Weights of a small GPT-style language model, trained from scratch on English Wikipedia.
Size: 12 layers, width 512, MLP 2560 GELU, vocabulary 34374, 61.8M parameters.
Architecture: LayerNorm before each block, biases, ALiBi, capped logits.
Training: a variant of Adam for these matrices, 530M tokens.
MLP neurons of a small language model. Each row is named by its layer, matrix (down: output weights) and neuron, and shows model dimensions 341-511. Each number is 500 + 25 x the weight over its row's rms, rounded and kept within 0 to 999. Numbers have three digits each.
A block is one neuron, or neurons of one layer that tend to fire together. After each block is what it responds to, as a language model described it from the Wikipedia text at the highest values.

L7.down387:518502527505535490516479494515496531535489518488489486488497517478509494498501464525519523462498508500501497499544520453477532512491511490545513522459514458503513541480506458502519479474502477451459462512508460513502555487490485527506498457501495524497483509428528526519483495525478458460491470515510529508504529518509527500511513467479523502469492456522436542509516520539520509453486494512511521499466493477489480517453454506512495482494498497507519503510519517497501459486501483514510504530481522481491455459514
L7.down1203:496499526512510490492500554509501490510500474504491499444467498483511524508463488482522515462543506507485508513471512523496469505476491508524552484505530482524506510450493490449499530481481493454501453478474498520459541515513523488518522471513502483490500517492465527504493499509518528480477475514467533502481522488497517516493522523520505508476492512477475499505463492470481457506523534487486547550474493467516421508490476506498527478471498517496470515486475458503504531513520513494523524509486504466486506519515
L7.down1830:492508486542531539494537458467504556537460518438477502554518479467483472509498498468491477494501551534513455506497518507505552489500510476484535502537512489501457503533528513534475477532504525530491488495502491463482539503507508487512534482480537493484503488467499485480492518512474495503499468519475487541436487506494519525499520450506491486460475495483490578534515524531537507471537509511496463514466532499511498492505511529496505532489499540486505497467494480522449469491529494518493498444471513486499503510477
L7.down2066:484507480517510484531525478516532454491521469539447530458515474523453537480505503482524505487497483519546475554456494516485551482461522530479521469482479456507456488475506485475471531496526528481515492493503513522525526555492454492477523445504564492471469514500470562502467529478525502501484490507455524503514504441521505499515503503500507466483499503491491485492522472509469537513476468536461497536496476504529458499470477525465515474493486538512504540468498466477503510456503540483515476491488543514468519507497
Noun-phrase openers and year digits

L3.down635:480499499526516522483466511460550477492520531503483511482448513539504485513491530459511512526466517460478499503496478489527477443494550497518512493507530469523514516497511502495483510505477517495494522531512487511490537476481515507528525535520509495462509507502488451488498554515468525474476480526496539494526464520512499481499507524499467517483532479468530537511484470460520492518502508508502541524463516484474515495469586510482499553519476530479484447499524501553494517505496464519483549502508476493537504485515
Chemical word pieces, digits

L3.down688:491509528531490470518533677502474460484487494485433493502512439497488505529497529471480520496508493481482464464468507501529528508529540507493485536489510494517449451536495487514501477506498493472541498535484506504504456482519509498508525504496485496480544515417468530499507538491519517482519526494500506454497501487487502485488527477452495516487552461515484506483541542506458491517474534503487493496475517509491536512496469502486482512495494491491525505514518495469468521497509509489485495519497476510476514492529
Sentence-start subject pronouns

L7.down97:516525428531493481495490514507518521511473493532495466523545484506514485506484489525489515487493507469538518464467527524523501498520494467500513498463520518516449524487477492507497512488505473499503474499528517493533473473490517513531539486461471493547499507446492485509499511524499552490536481515510548531518496487531515514504483506463482496473496444476488500530486524488504490543481508459494453530506494487572495513480479561512526442513521522512440483508539533550537507511475427501476520517463490505437510505472
L7.down209:522485507500465523460490530541496469454486508461496520526485560518469460529546491488527482505507529486513469538478502492516516557477524501523537507503517483481484512498531511474525470470540473528494464565517497471480480507521456491517509486510456500500502543478498527541515504532505562501506522468547487493546568529443509515467535477447480473519471463508499492515495473493522496542518510465496533524535472501519527494488504483498469468454462503460535535549520451487504535491460465549456496535509507488468524455472
L7.down928:545505500495502470537516468474442483515503483513471512511511503475498449501483527479483514488513516478503456495524495483499454521526505518502522487485507515528496495470496554464530474487511498501516485530529467509500505501470468512514510495525455539461497502516497527494503501461497476586477497455520531475484518504472527514506473474459517489479523522511500500520474505470542451524509453500521478544512501506528495523505465527500504526496464529539533530528530492462519545514535491533474522509512541446498488520503
L7.down2338:514494497515528498426478529505491509481475513544507524491517481518533500490526501516499439450482529473506507518484519522522539511502514470480479519497499457513553495548517501494526501477493538524516495521534449485556507508526480482519528472516543482524491476494502521523488529511483511503470478483523518490533493536504491506507524457497487442513498443552522491503481473533490490492508481505477467497497510484529535507504494474521514545478496482466458499520529541475520486495495413515504513498510472486449480524470
Plural head nouns

L3.down1459:515483481513552551472471521471516464526480475523476522445497497521503501494473477493522502519519482492489510519545488508478505469526509533513511507542468447512496535478465545489517462472499495512486531496437454470512471524498508502544534500507525497488460501464497526523510486500492493517490487523513520469493437495549490477545507520505538531499535510479496502483449516503505507509493547461444477514513515474475464504461477505474520487522520463485499525464534497500514518459485471525536499497470507516544479489518
Coordinators joining noun phrases

L8.down682:481535541490536523479511502499473489460536545494478499486501474520474529563512492485510449451537519511535507509453500495501486532480456490500452516522483474491516489508527516481505500546453478502484520502507547530481503529485526486512520476522492543541447468499518532500522514498541518501539549496487483464505514519487548506504506537463470483510511515504499531476518479497497483493525559531461489462504504506507492481505491479494518530489517516468453475528531485459492464486541496472522528462518436500501470518520
L8.down927:527516453513472451449533470501484484519530479499486522512516516488470513488481505479486501448505526525496511529494495501491503483498473491497501502531507509419542480511516519502502499525500450532530539511510491504526495501537508496482487483492499479494514471499546538525543527481484533541455488447520516475502493530458506509512520489472493500462512502479515543516483511505515517514487532493498509441491515481468488504492509512457514525522503515484496473529538507506466490495534528523499531451506475465472553517520
L8.down1018:479486482514500508541488461514518473495505494510468491516506508526476521433517511461476496462480520515497533512487519496468480502483469505497513503590514504454505472501516517539492479486468531516521488501585475489499527509540565492522504490533511499519536448521528496491502527501537506500508522498462469431508474502494492479531501537535470482511488503541481566520484479485451515525524463520503515467514544521448472497494532466519533482525522521478544474508445524512447501493482482476523489491489435523511489513528
L8.down2127:526519558484504486477505510463468499497510517510508496491497501486473498465514523490545516482483494511514519499477526487461481511478499487493472491538502473503465499546467503492526472532506512525523506489532507498515517523525556468532498505504510482478485513469515482523491469516456511473493487535519465464498493485507552551493465506488521524507447502541469446536469493476529469507525539527469535474531499484481481508509477483461503508486518514516485446518498513537493492495469472507459442550513507498504511541496
Music release articles

L7.down258:502532489500498537495498479498466506458445506508504488464482512471499538500540433552505498449508548507490509492530568508464487506510481527492534463507554529521494514510540496520534505472507491490496521536454484514479472486454513509547520520475468475506507505477463534500453538479514513475455498436516451476522461454568480439527488523545492463495512511483481498530478508480462494532506477489487482475480487525523514540504488497467486482508479524520526539503503524500490535510517496553478517510518503478510511482511
L7.down292:538470498536498525497510458482455495506492533505519508482490496468457490469535477483488521518483504514493503526496553514498514490483511497483493556532503512535488466499551459516475497446513489498537526545505493501533535486497513507535497517500492486488526508479515503505469511491511479515520454486506519465492488473506474498527472519514499514514467509514544510485484529495493508477513521496510522513497516485487504521500521515490460490472500528522465505532466500531505515475531536495522535477478497452528485488502
L7.down956:526490501525483511536504409499495461466542431513499509464537510471458488482491467549530535500502507520526475510482551532472542514517471491491552479456526517509486504467521484473508474480492483508485541494536468523510521434490457491536509507483511498489479485436473495512471492491527497489507519478476534473508507533499500489495468528476493485498475508493512517477480525439486502528515502451515534480526506538518527519509472489536481503526489473510492507535477482517537505515509494494519482482508463447514509483509
L7.down1734:475477497497503559481496519484516461476482509510465473476542460448498500485490475500538511476530517506506481504498511546520524515503522485507542477474497499510464471501500508506499488522471528488492480496504520502509504510494430524540481453448511497476507530450475480512481493469465553509536529490541547511516504460541539516527491542475545488462488482463496534474474500446463496556521480452510478520544514514505543504516502515475495484495498500504512508506458485534523479503487502481494509471479494482536500492513
Before a bare verb

L7.down262:449494482479502505519478459496555522478526521493482497495479530510506537547496511546529512515547542518528503491489527494485480482524470507486477521520503489529463455533489481498496475468495482493493486528505480526459492431529459488513507480510550465511493504472508469448488476490472515487523499495521501529503507467493520523513492478485510557466492538486535540487502523492483508467508508471516553510549504480495511460486482455540514487467546508550499499543554547500483500507527545523519517481546472514497471537500
L7.down366:529503521534501485533524451476512520492449521566524491477494540528498532464472516513508505521534521476548515495451491519521505546477469477541481506519553460476528506478499501515521519485458511530511485497461519509513488413498497503533474500516545512493496494472505501522487545514509529518487497500492529543506470543454520498508513455515506523504493529492519505510486504505470540475476529494511516474520543519500522483533501513519498497506488506505480481491524476482480496563483514513494485477551509509491507529504
L7.down396:497475530524496477518501502521530501470495531481493520520486505464495494495489457464498489520493493457524535510484503519497528459433506507536465504452508497463517525506530439490523545513512507498484516499459516483508481447500537531517528478459486484554544518527536512512513468513490492462500518493504503533482535491502477502560467485483510464520521468548532493519477498455502459546528501498510523509491518494485503546519522437483501479500493534495497501497509477504472541471451528498460537494552504512463489526471
L7.down2301:502433513466488496534508464463471455451524520479509500469503494506510475509539507498515491551479483528511501507491486499534505440532503505475482473543535511538527491445552476487541515493551499517500510562532547489505474470501529446436452484447516519504464510503530514539499531538504462478481571459478535518505482491495560524514509489494537425468515499504479458525484498526469476529493467491547483498528519529530491502515510512481484494511517479496481481485467500454507527508497461491477511469500501464487506479508
Music credit list items

L3.down195:518499510522451475500473462481510501501457543459520489465490491505536475547466489503498502458553483526479462542509511533477486509538468497531476484472485490505465502492459527481521503489468482465490520524503530473483499476480515497491559522510546461491464537481500495502515496499506484500461488478519553539511551515500515478489538525511525504471535522528530542513519501483525456489510457498540461523473520515505504510459450478453509508508536485482507536496494493488516535541531484520495503495497468494521511493513
Decimal digits; "due to"

L8.down558:470514470538493525490521451505497508485479510451480503484478472503461514527490503483453501528508502512478532481507495490511511506489512535541483492497533543486478529487481453477448478488468446496493479445534520557531525460478558506470481507453531520498477519500512456498485446473503530517466520526490480479507515452503518539538485460488519499421549493509490495508528528499520508499515436496518511510505530515497497520512496539451484455468481551539512511478512478461504504519485546494487477526501514474553532508478
L8.down810:435506510491519467465484456486496523510520456530491478507501501489461509515449490506513512518497497533487510534469503521494517488500504477482463493477490484495499488490544530489465524516510496490450491493473514537501452479475478477487509464444500471482506536511478533493458517475533481475478539493540486521550464540509461515498471515517558528496474526470426474471484484467517466499512502522424429493499521512528525471515498562496509511502496551479504460513495496496513503518521480562507493523498535513530531525520
L8.down1200:492471505459496502529520400447477500503478519528436479445462494527474463438447511545482500474482517531518463514462503468513510531514506478496530533521482492506516539478503506499514543489521537481476476491528535512484536486499507463431447473479492519539496521502518501496481510479571487521513504489526508464482492507548524498480492514542506490489519492484533461524484489442487508502505509510467500506495498521518523526533509526529492472513503491495457508531492513514498505515512484456431486473525479514527492496518
L8.down2091:502471528520488461484479443525443443508498499449486489506520498486465495479542476483493514510504477514460486491506512464498499506542502487487516501492453518490539450513481460495513530497452491514504519471527537480536512519484484478472519530495528513554471534514498521481502528491494466503517513536494513474488462524508525515514450487505458500516482459505462535549524533488508506536478534496480432537531527509497507537507464500521516506515493554544532502479504485491492478515523489514529474456513533483481550563503
Career-achievement determiners

L8.down82:522475511472590514493496516464499472489464556488507528520465510469542480514503530509528504510550517525525493520486480515525512507470506492514497525507540547519521496465486458496536511528466501481520486523511498515519509530476509480506480523469492502489525511470484520550479494487488501531483499470587510464460471474537522515485508512517501485483528494503479503537495459503500474513516507490537493478521476514478490524477491483454485501506483483493518507488516466475492467526514487484470508518507563530565479500514
L8.down245:527477509559496508526475422515484413488522476495482486476516505451494518472545491463484483520496541502529504515490470540527515546502524498483525535468489497504484517494540505545542518461465541494480502532454558523490471517480494535509531547501448504495478559472481495515522447536499541456497505466529537465490498457526460487501535503523513505482478499474462547485436500489492529530508505481518503502533518515524520538480515483449501495497503491493491495507478518528557513500503480507467496486478500475507471455549
L8.down615:503531507517465554453438472493520461472518535475507481480528478480489554470529497494455488513537509507480492508487530509485533529475487494497530499442542490506525488467491497505545466533478522481446511492497498513434499441515504514518480524527500519484518549493547493526512497491549496509506456511537487507508536445516496520497503517501474501474545543539525516464509477453490492493493549500489518483481422495499495539538497477499438455528481515536499512475453480487493447487540489490456535489499486486501492425492
L8.down1176:498487499510493531510463525506525451463493482482492510504502512492473463518512468488471497505507499521446484519487504555483546480490461526471484507488492555530515511489505509518495470535522506502478503531487484508487553486527495466515505513514464537492525518517477536530476498480525524536523450482560503472455502400525493488499510509513492498505544465474491523473455464492465476513531516476506505515485502524538502459525483536485519521533486484491507489524560501504545482534513495490495492452509491478526495497526
Pre-verb slot

L8.down374:448473528497475473520515449515493541530501495466570498489548493457488518505493467495454491505457495533488522497468471493519510512516520461494487493495485464487500548487472509514484499508530527500464481499524534475514533484512517503472506491498519485509525510507458461573533462512540460494511467493482457530511490496480543514497481524501459494525481477493501460508486529557468542484500521524521511513487528455436509494517501455481466500467482494537497511495498488466501507461499508508493535498509553498529537512489
L8.down530:525498555524551505531522468477511472519511521523534450499491508520506457532508496500504453487462489529556481521441528480511540499496501492457503522504499468507475509468478493518491508500495504509414524497512493513459490498512522485489521480490486492532548490469518462468512511516525462453468478477544487512519496491480487498525496528470467487491514531532489479475508471491524477493505484530495505509501489445496487499462506491490458539550472489518483481474519467513528494518506496552486521521522452482514507525539
L8.down1644:465525506478515501499516524496516486489524464483482491514524501469520543508513465436484516465504542487514506484482503491505502487498483533490491489497507493508466503504492490501485499501468484523493480480529515508493542534490566527492524545495492509515508516525480500515498502490513490527497491482522479499458523480510506481490503531512476473486448496526474471509473548561533515518530481515486503481462500472479499499481484463483489533501489496477526493516534504514526476467508527485508475433508479474531485509501
L8.down2363:457523504538577477471492507480525496470470492491565504499482504480486461514496473520482519521519522496513493514506451517481527521449511467517529531478564485503504506480462512478458548503475542468491474516470528486553489490459501513518518529506516493485508464474458523502484517491483518505458517464540487517524508500506504457513502505489481502517481505544479495489478508502489497500512532483501488499511497434464420477504474473488522507473535484517490503490475523485465495448499525490470514479511548507533479476502
Sentence subject before verb

L7.down625:459493506466541520491542492439509485484529511521492512462497528478503465493485457476521511463483501454495551512450504499515493482497517509476523485527495473454476473461508454553501551494509505428473485469504554516538494502483547453516556461478540441508571490475438529524525504486525483495519523504557499496472518475531531560488451484519484474460514531498489501471489494514471445481533496497471481505484509517471498482502493471485482521526525467545536508496529509483522485479497498487520483469495503486500470481516
L7.down732:462496509541493485481507561521459512512519481465516459508493502489515473498490523465528509486513523531496512491488515484505482522525481495522544493496555503494457523470464476483462499478510514507499499515535509486520492526427519453470520486517504503477488503471477493510529492548483468441516521522553512524485545477470482469502540569481471481534491499521521475482504510544470486513487521495495534483478503482489484508514492487460491514484564533489524476506487540517512501484461500504495502473488473483479508505473
L7.down905:527508552506530479521514449534490484521516499450517466517476530460495482514537488485496510502479497507509481545466544492531502510481511451500493502496509521494474535479473467521489488508486526474449492462515476499517507481476506515470517491508511471513522494443488459526488508485556464500512458495488483475493533510505473503474472543520477495495514502538486529491519483511528446502464451492481523493455487479440463455495520494496499552521446484529507537505500470479528502494500518460531508457500472512493498530528
L7.down2489:491525514538527466506528479511497511519541471517452491481496490436501456515510502449456491454461535493503499471504528494483497510476506507468459491487520468545484522458504511547515508490541519543491486491498508519536488538460543484547552507511478482530530469539481490500521521508532478480516465517559481498478494477481466553507478488501466473508509483546487488447507504518518474529491528535489488499485474483484508482496490461494506517486512490531511461474530521515500490519439506489525495483527488456485465497516
Subject before main verb

L3.down642:461509502464509499515468501488460481469507537482494476481559485495517521496536513493519493532554534507450523499495542518499540533482546470490521506430502525526477536501536482498497517478501539482481530500514524510518480467492508504520528545479488495497520514467505471447461525472462550482524527505500553485481511425523492504502489507473525510495493492512477538497459488515494507505495514491572542474510474530520526511520510505468521493527500514487512518522420471504473487486509528477504483507486502499490451534519
Pre-verb infinitive and modal slot

L8.down868:441522503450559523484484665485504482500486495519491513491499483497497472524486458510540531493509491505489504457502471510496525528453531531500485498520549491517477509507498489532507480522516482482501497497529547450542512515501501469501495476489491465469529491524473497487505494484473480489507524501509499515478555500449529531502496510506501526499471469507471500522506475507501489467509519487476482497511518538493499434490501494506478513486507476499534502462544525528510471482504506501501480518545519503507494510516
L8.down983:488496507480514497503544554469530477478495502446502493472529493468475491494541469458507481483503525528500501495485472470488500507460484517494496499474532508523482480499523497519524507490491525477497490489513506513533509453498578525475478505495527505485506560481450493459504511499466528468490514480558502467524478456488500471484488485524507509450495503520483493482499480513508462505540490491485476468507475539494516485461526473526531541488475441471522485451520501498506515504494494517468497493477481486468462484532
L8.down2268:442470503512523487514503467512457494533528507481488498486499508481520489509478531482488504451470443516501505514555501510502481479521568480518484482498492516506445462539478549532512475492514502502494530503499482500492520463494520509497497495502523520478476478515447501486478519490516501446512498539482508493494531530494549437504520548467458447497512490499436527499526469496480489489493436532482514503540546541488490453518508477497482521491518517508513498501483499509536498442498496508557448492509491492493502518511
L8.down2512:486503485472551487491478457453537514467566460508468526460535510458497498483531520447491480483458477486450481536489542535488497528471558509515474531484526446559422525504507484515498488491494518515477492491481518467513507508520502463519510520505532473495479472477470508509486519470489514460497507532520468475488524520498541499520464520461466516476477522466475460507482502514502482535516500488509449490485475525499499527440510499527481520523524490475490543501508489529525559528462498484549487452516479452505455477523
Subject-noun-phrase end before verb

L8.down1747:467541493479484488504488459504479479492469538445463507515554471537469519487483461511471524512506494490468491531460458554493467489476511505517530498495467520447471476481491521499485467522517516479513486446500545446514479517478457470501478511463548511514501496489477507527536510505502477475489510506469521506516499502522485549499472497537521462493506500512485522510513516526479521494491522545506521468464469510503482484531472535535539492488457512491470476494511509498471498472537486516492521480460472485516475503517
L8.down2219:477499551513489492483479462465450450469477526522485517479491550505514488477521480529500513493464462474493526470490499530530438476576496486522519509507503492500506458514496491539479522514518505459483484512457529489485520452512561508484495503482522513510507524469486460508491505500534453502469489540485515503504528509482504510513517462526517500519498489476504499485476489512505483512455494498457494513513515460479499517522509529502528500515517497490460473538486462491469492491504510484467474532488491501485528461512
L8.down2399:456486528487509483545482408531531545506521477502506455489494491514508558496464449548512483473492512543483477509505498526466510507507464537504519520523437502500479485498517508480452499499522492492498470499528491501522478493505449525547468510538533507505514481505495476515516477504503460489502535478515502527476477498518502469503513543526544482484494464474485496508473514497463481497472522541530457467469465540491504485522536467556502501499542538525564518489482521500487486479490521440492519502526513525524488503485
L8.down2416:483521533484462548518531491549487486461515513498503476546451486483473496467549499522483495518494506484455489468536468506490494497487481468495516496505533497507493490468511487510476520479525511482504494552527534527507519480491482497540482523475513479498502492455509497516532518525517498485497464498526504500515489475517509520542531503523497462530521506487528485457534458467503514467453477510526528512493486538459498512477458507503509462506499510527480467535495494469560479506494492456521523539500533531475522499509
Chemical name fragments

L3.down131:515506555491542468470545490495454499483515403537470490490507486528519496453493501514444494502505499505525501524523503485531488501537469496473523482448506449468462480497500494502480485480483546473520469488549443469478494441468520491494518472484462509493535518485500499469482508473538487510505471478507512507519517474511476501474464498476522536511542486526503474499508499524518499552487505481509476491560521528499562503497539483501499511528476500475504548499438544506536484519523519504473502496419529479520482471502
Plural noun endings

L8.down342:490513496525525512531493524502465533503491479477479468476552525441517499502510532503535476487494509503535496494515549492549520534527535472505531494434469489494465510535444480486503477485491504500459462511495501480479480551490477526518510523511464477532503510462461475494526495522513509477502538473509510482526480457533493486491483486487481521501504514512458488533491524525497520536505510479529513499551470542520519483463479470519495494495469486509466500522474507467533501551492477524452543487488521455498517510479
L8.down359:564517465534494491476520456467498494486525517524498475498491443442509504457473476536475508511571445488519489464509516490488534496474503457534506504520528527492494525485468522510542535515496507530529441536455507499478515464486483506552518536466488464513507515479541484459511507539499511445511556530562515494503495476445495524514502467500490498468505513467489500493484488523525504515535525489471452527486503524493537471502493496483497522484528487519508537444456489507529495521487474530471502503501518509428461509461
L8.down1258:480495466483497495536502411486470480523492511506541518476476509497497496455533483550485501519521478488458513492517495502505469478517465513486518496466474485475502481521544538561494532512511490478511515485507475532531479498522447505480490509496529472499480430528531487485515487508493476496553501461516532453479508489484445469511487535520503479553504505474512487500464517525468497500506543511522518504481535505509565515527512463532499536498498513486482497506529487504500487478516473533510542486473481496498510461532
L8.down2373:531541491519555489517483437508494492515485483538471507500474500544460489518483440511471497521539488493484481511501518489505488526523514526451491465530477448491481522531520519506484479564448490530546505504520525514512450556480511557487592507476488484512533517490486521467457476522474489554518525465471477477479441474481479503513488471521506539492541483459508498485506508545474501479480531478517505517503522497513554548490547490461486503502465456501506498511551510495447513470543467496506497520524509461470517534546
Plural sentence subjects

L3.down1444:496540508512504485478531454546476486504507446514547484503501513506519485491498485500528491522535485515465516536478530479514485505492510533485484525506512495522501517557450463505514492504494497460526513491534472501522480527486531489513519471497494443506515480542538550456488454506497458467537473488521482527524477472482516509509473545541490483533481473532482474471511475429517478490503510484515497490472482525486514508535527550490522546496494526501505520464505556517490511488498543533485490496507525526504460563568
End of repeated names

L7.down808:507552546502502501499452462507471501466457514509460478476525484531501475520473482482524529502488515532452497475531463476505464499533492495531502514494490476529501505507479490455485508507468531479504523492505468481476498510506519504495485510521538560509533509485516499482506504498485496462551515521536455524512492483506500501484537490494477505512552511446502491488492505495520517483457464487526516502492479473521526529484494495482483514502542502476510527513489503533466489453502471485484497500489491486497500500554
L7.down1170:495491520514532505492532485554480505469465560516491475529488496516506568523499486542534497492527499489517499532485487535481500503480488471536503527422492518466491485499482516481478499512546500504523464495496510494498496499502508502502525529480542526477492485430474504506521481477484484482513469485563472531525492495519439535542487474539530477473509535539454488458450486510480543536511526477478484513479487518482476472483484523578570515509506500465534482501480498481518484482485472479477483490484488482501508507520
L7.down1834:459511484510519456536495479464484489494465506508516456517510525553493515510510513505495494502485486477526502526478491526460505477465501481497523525455461511500529485514493526486461538459451509509507498486531511458492498509511476484509560461491517502532493505499459493513430497505455490469469532487535529512491500524423498508463457480487572498494485457525503490489490541505475502528465464528462511502529496498521492529514491482460554502492454511484477454510494476509482479510492513502506499525493494467515528450510
L7.down2326:479548498485508510505511461481489499494513554490535491541524481506525486496475552550446527515487522503504521510512478481512446496551493479518463498476474518502472495533502489512490472466461467493524488506513502502515526542541474493489467461493504546513511482494503506541531480487457487483476496517552520549497516512500489509502490456505480480514507488542464551507472523509484486528513508520576518477518508459498477489515495498535471500512519486522495468502482499532538427480497476481507492469469489502495503512511
Mid-word technical fragments

L3.down1517:468493541489496547468507481550492552513529493500477529496489480484487504482517522535466470533542463491488485512513525514514544545485513513505496504495492504506496518486517515443492472515490499489524460491488561518487506432503518485530482499478490488541499510480478487506530487511539500509510512492497473536520512536524517484521508545497498449461524511488529463502497487503438472525531502480481523495494500494473506483460530478533496488476525502515474459498490483466518506498428485502541501515521474514527481512501
Compound-term continuation tokens

L7.down88:488501510503510506517481480482493526520505530549482497511467484481570532503464543539506511463485465504525461479509454494473499510526531537539486476448498499458487518461521508504511466498493530476525550480459505488495504517532501488499439514484534508493503467489466513531529506496505501509528483558469493502539494495512482505457546509441478562519456492464489519524471465505511556491486491518501488508544532500488508536533522519537515465511509497490476462503507498533522491473503509504555510531493521514493506494463
L7.down788:526476492516533480503505485511505472475489500545479497526495518505534483533487549503503509466460451514482520504535504495507522513521549455469489489499514522509532492514490486501517520521494460487499513482486486497491512490486517513474472549492503550502522468467441486508481481481486504514498485493518516473559481519509482489544486519489534515481522498503474514532469468462483455521541514480484477505522576502517511478484471530464471494546508518524526502481520484506530461520546480509479490504527512471500519482461
L7.down1422:472508503514476504498492432457514483525481521521487525528513447521524558512508500479504470459478507499489475506483505524512511520531500490495523482474494510458503495470475509490474475472460536469464525504508528522542523523542479514545435506482489489482470505467506514518533559476519503482507477553537492508500504530534533479478475520498518498470457474524486522521494464459481489474479492514490532513517492474499486487490518457509472489537478465510469440495495464549466467453485516489498519488446482489505508494511
L7.down1908:471512512511508465476461517531473541527512501492527473519507500536444544493489466499485472520483487522517517537494497478520510518453493447504544506499491507536512541471431486511529493479508509480500517517530442482503504469504448502497440515498520479482520505486496482530535522516470513504491504463461492541487526491476510499519494488502500533500463541494484518508461518551522515510493477470515493487489509452495495485535470476539456491498479507536499460509460498501499528477480523531526492518545521483582530474488
Object of causative verbs

L8.down1069:505570504458483518469526481501538502473522552527476523528501479525474501499524524456472481519511519517508552455499485502496528513505508462490443493486508521493511475475466516506462473503504523508514472485497463536480487478486522537466452466525467476472489486507493464493506542522510502490521514505476541518484495490497491473506479543466495539516519509452479488487552476505503530497471464504477519512525474492555446511485556483523492502496498486484530512492502491508483487491492500494500502504514523449515490457514
L8.down1686:484513551514491451468518428517503516499499487498556499511468489539515455488528520496500497483455515460515486526493483481491498563591486494484476519524461513516510518518486518532493527495525526491524506510500441497541479504486462508511453444474507512517498520494514495480493522504494497468528481480494471506455483470501534461530522517532516513508481550510486517479512478508522504500489475520494482524528512517492477494480498480532538468483506492463528522483509507540532501461505497486483498481523490524528499519501
L8.down1739:536475503540488520489477502492489504494485471555524496515501488519497492498482480494494487485457537493550489534520486484474498472523532541495511509488517500492509533538510533491484444529496514497491505521557498493501507495490511503508504496471473492448463476501498495533507531505512501549483457505483488539462495541484473510499529476486507505521476451489445520503563478488489532505479499489490478522511504525493494477484472519443546499524511511502482556448509524497486470504514498486478550493463519475582485505480
L8.down1786:524515517529469563490522453487529489538492498518489452523525498499484483518527483476470524484496465493496527479506530505535518524514525513526487497508468508482512479500487492428512502508518485464479476480511503470483504516518464497483460446549497521527534498490487509515523544457511496521496516518522468477482519474522555484494537451480447510514440523496525447528519514471524457552497493462497491518493528491458499476547520492504487467460514509491444500464526465482523563537541480491496511521492479484505470542529
Prepositional phrase heads